Weights of a small transformer language model: vocabulary 27272, 8814 steps.
MLP neurons of a small language model. Each row is named by its layer, matrix (up: input weights) and neuron, and shows model dimensions 48-143. Each number is 128 + 24 x the weight over its row's rms, rounded and kept within 0 to 255. Numbers have three digits each.
A block is one neuron, or neurons of one layer that tend to fire together. After each block is what it responds to, as a language model described it from the Wikipedia text at the highest values.

L6.up104:110139132103093115103108116107102097135088143095106129126102123095158112141117164133090106132118126167127136139095168104160140114142116148170147117130151155132144101153115143164113118154094128146076126158148138167096145127141131159102135127089162126176155153121159128120132130150111097079
L6.up194:105108182175115110123115122080125094128109154124130133099116091172138137131132157134145097168136143106136115125115114102090158099104114131111115119146099114136131165113124124088091144120111090108129106129097115117116110143153102100105154104161097127135153107108137124102159113124152142130
L6.up740:103130137141066165117149154103137119116156118140089099153161154091130080146099155102145120137114136074116131133101125122111166162130119155116133114109107097121121152167133123125137106131096100142120133190147132136102132129116159157127118091118117122137150115099082137122121125112129144128
L6.up844:135184119143114141156155149073141131114149138085116130101150091119113108143131144133134114138137136143125134111130135118114151129090141085150136115097106116095097121160195112142137100112113144138091112112141140133125152113137166118184116122118093134153134132096070125112081115134128165180
The second word-piece of a word split after a one- or two-letter start, often S or s, e.g. S·pl·inter, s·uff·iciency, S·w·iss, ind·ef·initely.

L3.up230:123122135141123143153117114090143132162125143152151128137128118128087121099168093127151140140151152094094076080113131144112157148153138079117100139088130097083092119127114132110117106143133128151101094145166163107134180126154107092178158108102104133130110114097138203150166094129118127136
Number tokens and separators (pipes, semicolons, parentheses) inside dense numeric tables and stat lists, e.g. climate tables, vote counts, unit conversions.

L3.up523:137103163135128127108129091114139108098133128134117173083163099166136143120125160135133137170099164115131123131117110119142152140134157130114128120186108113138126112119167089129084117132144124140104123102123132145127135136140120102146114116106102119121165140134136116097126164138160117151
Tokens within quoted speech or quoted titles, often the first word after the opening quote or the last before the closing one, as in "There is…", "Nightmares", "Durin's Bane".

L3.up1074:114107118146116156124178176111111095072127127139152079079144132115108141136115110114148110141112132115109161121118128137139169107182116089133148077128080122148153100137121090124130185155129100119068149114122154137126166146134128102156147114149098136087127176166107152145142137107082144113
Short vowel-heavy pieces inside split-up words, mostly foreign names and places after a capital letter, such as Shu Q-i, S-a-ipan, W-u-han.

L6.up538:094169191140118123141127123136108131111140137149128146108123114142102151166165135140107125118170117097140137142123089120129159116082124178095150116164188164121091127158096122092130125098132128107161142147079154131136160148172120118129124100136125118175156123160131129079151128131113127138
L6.up698:139086139102114114138161109101117156118113156160106137172134132152092130093144175116141102134135140118159174144123112096140163129151135149136151126156125122175108122101127155077128163132175130121153173118157180155099114097137149108120141088122096157099139137124118127099111097143150151136
L6.up807:150101102124148129121156099133090154127128125144131144123103120103154133117142133116118079135135106139141140138093133082105162111163118131120115126116137081073132144142182160105138137094164158100096140138161145116131142134111118130122148120115112141091113151178109118137148098113153106101
L6.up1483:144086139122091110107103135137137111104118134169149142139109139140120146135083163107107141174115123121133132113100125117118162151127105125128111113106114128152073068134133066106123153182165104135106127120112143145169162109144114132144093122110111117106116132165126124114106147156159151157
Tokens within direct quotations, often the final period or a clause boundary just before the closing quote mark, such as "one more.", "that's fine", "I weep. But".

L6.up199:119121147105129171090092117146086122116142091137152149104152099106144095096141142125126116123139090116136144139066130141125175119135080162124166155130094177154161131178144116156108138085122124113148125119082166137080133120134139138144179134122141152115098135177114147116092112082114147138
L6.up799:108154145093116122113139145109140119142133149109112154103085108087157122116100146129119102143111120153119139205130124103092142116106145117146135131123042136145133165144131106145151123128105104140106130091146145151119120111137169127103167104119115103172172143119108125103150128108173139151
L6.up889:177104129160126140093145163185098082121102146137153157126095176059120087140106169140155139105077119110111139174123103131146101137134138150130118125142140150142131142137126102107086129151159155117111137104127114134148090118143149146122143118134121110096126103147139198117116128182167135066
L6.up1256:132169149145096164104133107137058184141151162083125170106113163115172138122105133137113172142110117132090139133101101120100139138109157116102175117143139156133072166173100119121103125118143120174141123127109071112153128102174157126138139106137136102096123139139145149111104090136126133122
Second word-piece right after a short opening piece like H, D or Sh, mostly in proper names: H-ep-ton, H-ij-ikata, Sh-ack-leton.

L3.up1420:164141126071132117148169122161137104140136166164130129105089139076162083122094131124139128131101101084087118129112127111174123132122081102143143160140146104104097136130142198115131150174146163095123124118158159113124145152131072171119111131154132070138141129100128133161115116127121167111
Word-piece tokens inside foreign or unusual proper names, e.g. Li Jiawe-i, Crow-ther, Barra-ult, plus " (" after climate-table numbers like 6.6 (43.9).

L4.up674:123124093122095151103140140146157139126096146132148104110154128120117105115140138126144083122153162121126154172118111143131150157143118101107124117128099119153124140169128124118176117124114171101093137147111096124130087115133129127172127085142073154138117134137142129159165133105133160121
L4.up925:114157120136139141127115171125099136078143108124122136123155135111105141080109141157141155172134088116144105072109129135151120119129127135155119155089122077173102146145131119153122120124147064121143093111127113140157140094171131132117193134185150161126157144111106166122109083109136172152
L4.up1436:128143106106135155098207157129130154136128101128133124139170106118133116126154117175137106147117160141151128172110108154114133147098119095128113133118123173126157120118149157139170147140136138138129148156077133100102104150169125162155141109157132116144149088115131091124103115152188136173
L4.up1516:158122099120147145153164173134133132121125111154146115139146143111119118082130085144145149127139126116150142108131154107137136132189149103112091131068110121117125152128098112147112133198139140131121119155102098116158155141121094108107103132144143139109119097136138149165160114115108124121
Word-piece tokens right after a capital S or K that begins a proper noun, as in S-amp-ark, S-ieg-fried, K-ent, S-eville.

L6.up308:113171130189141122125129159166116136139090082089125095122121123117179139100081164096095130144139113141167177166130125117132124133116155145147118142115099104146148110095117156158136120130135094130118110138067129163144162109131148120138092103149134102171141145123078153114078156170138123153
L6.up990:093133120158130153132141104108140098114133093114118154156105112111166123126132178128105107104123101129151121117127097086136088106164134156130142098124109130110104090124113134180091126099090147148153106105154153132126144098146093112134134123100129111103160159111104099100119115140166143118
L6.up1077:178128132135142139138092116148132163113131155154129153106084148091121093128152129129140134170123129135117137102134100154143093130127086175101096125123122122115144120140123137111107176157128140160136102125149109171148125120112128090151094109133114059160123145120098111119122119134139117140
L6.up1093:127178143126159187103098122136080121156095095098095146106097121107122101116114160095105134106119159122143144146130148132122132107087128158161092125163153150160135147111161137075128116140097153134133118131096123152166162127132146113136126071131181121125147149120095123131124119145104169113
Word-piece fragments inside a word being spelled out, especially right after prefixes like un- or Ab-, as in un-res-olved, Ab-s-olute, un-earthed.

L4.up368:141148125116067135150106085151139148134118145089150165145114084150135132155113111078140107110091144147141172139112121141109141138073147113144167152112122091095110159143123120132142117125145108104144156142173130127131082129154121172157119106120125096126132171088112105168140164105136096153
L4.up1010:108135139111133120122114134110097151081119130125190137116084125090136094106100100156115097135104151086116141143163063088104169111118175115147117135118099142097188124130131110156128126107143144077124127143115101104164107132149161124120153126130127118157100138104140112153073101139108143099
L4.up1209:109186099121153116066093091152104108107126145162149093152109163156117112129108058119102133130122114102121128181124126100153155112156162155092129126139149146104157162129154155089089182134133109119107135110169145067126162159145116147144104125127150129140072175148143124109131121117115140123
L4.up1323:125108141124109149101156141132120130165107132114148126110114126128142140100131128084143111120131137126128170167060130154126095142154122167101125136142168177150111137157161121127137179103153045117088164136125127134151156164142121166122135127149124116138103172117134133131118142108129115147
Second word piece of a capitalized name or word starting with H or Cl, as in H-u-iberts, H-ow, H-aw-aldar, Cl-ive, especially in lists and tables.

L4.up323:148154153149102150135154161138097143132149125117127138123132104107138127153155102124087156119145169078167167095102115120142144111107159147076140132110133093101124141143132153156139132141105100141104143140144149142144111129132142136123133119141092128105144149092140139078093170135157129112
L4.up1000:141087155133093084171132111125134141128131144094107181110168095122109144145149145124114095162128210117143124136150100108125144123082163126116161119152136117127153134129147110108127131118105144141129140107108162147119170119113138093129122177119121120145136139117106116151115116114152182153
L4.up1261:129125109146138129185128114114120183143094142109140127101119123112110175130146103102146121151161134090147112142117142126147123145127140185110163152119081129155104142123111105177182156101098163100133111121104164151122083159123084075140146143083109111096086159080120089111144134141137129163
L4.up1401:075107170178100132149162078116120107108139104123121150095137121150125126113155131117115100120145162120162137124122117139138177120129159145175096145105099134124101080103158144127136078103069124149143164120149137136168133165162108154157131127117124121127138158116135107120120154095162113111
Verbs, auxiliaries and short function words mid-clause in quoted speech or song titles, often right after a pronoun or modal, e.g. "we can have", "I've made", "Why Do".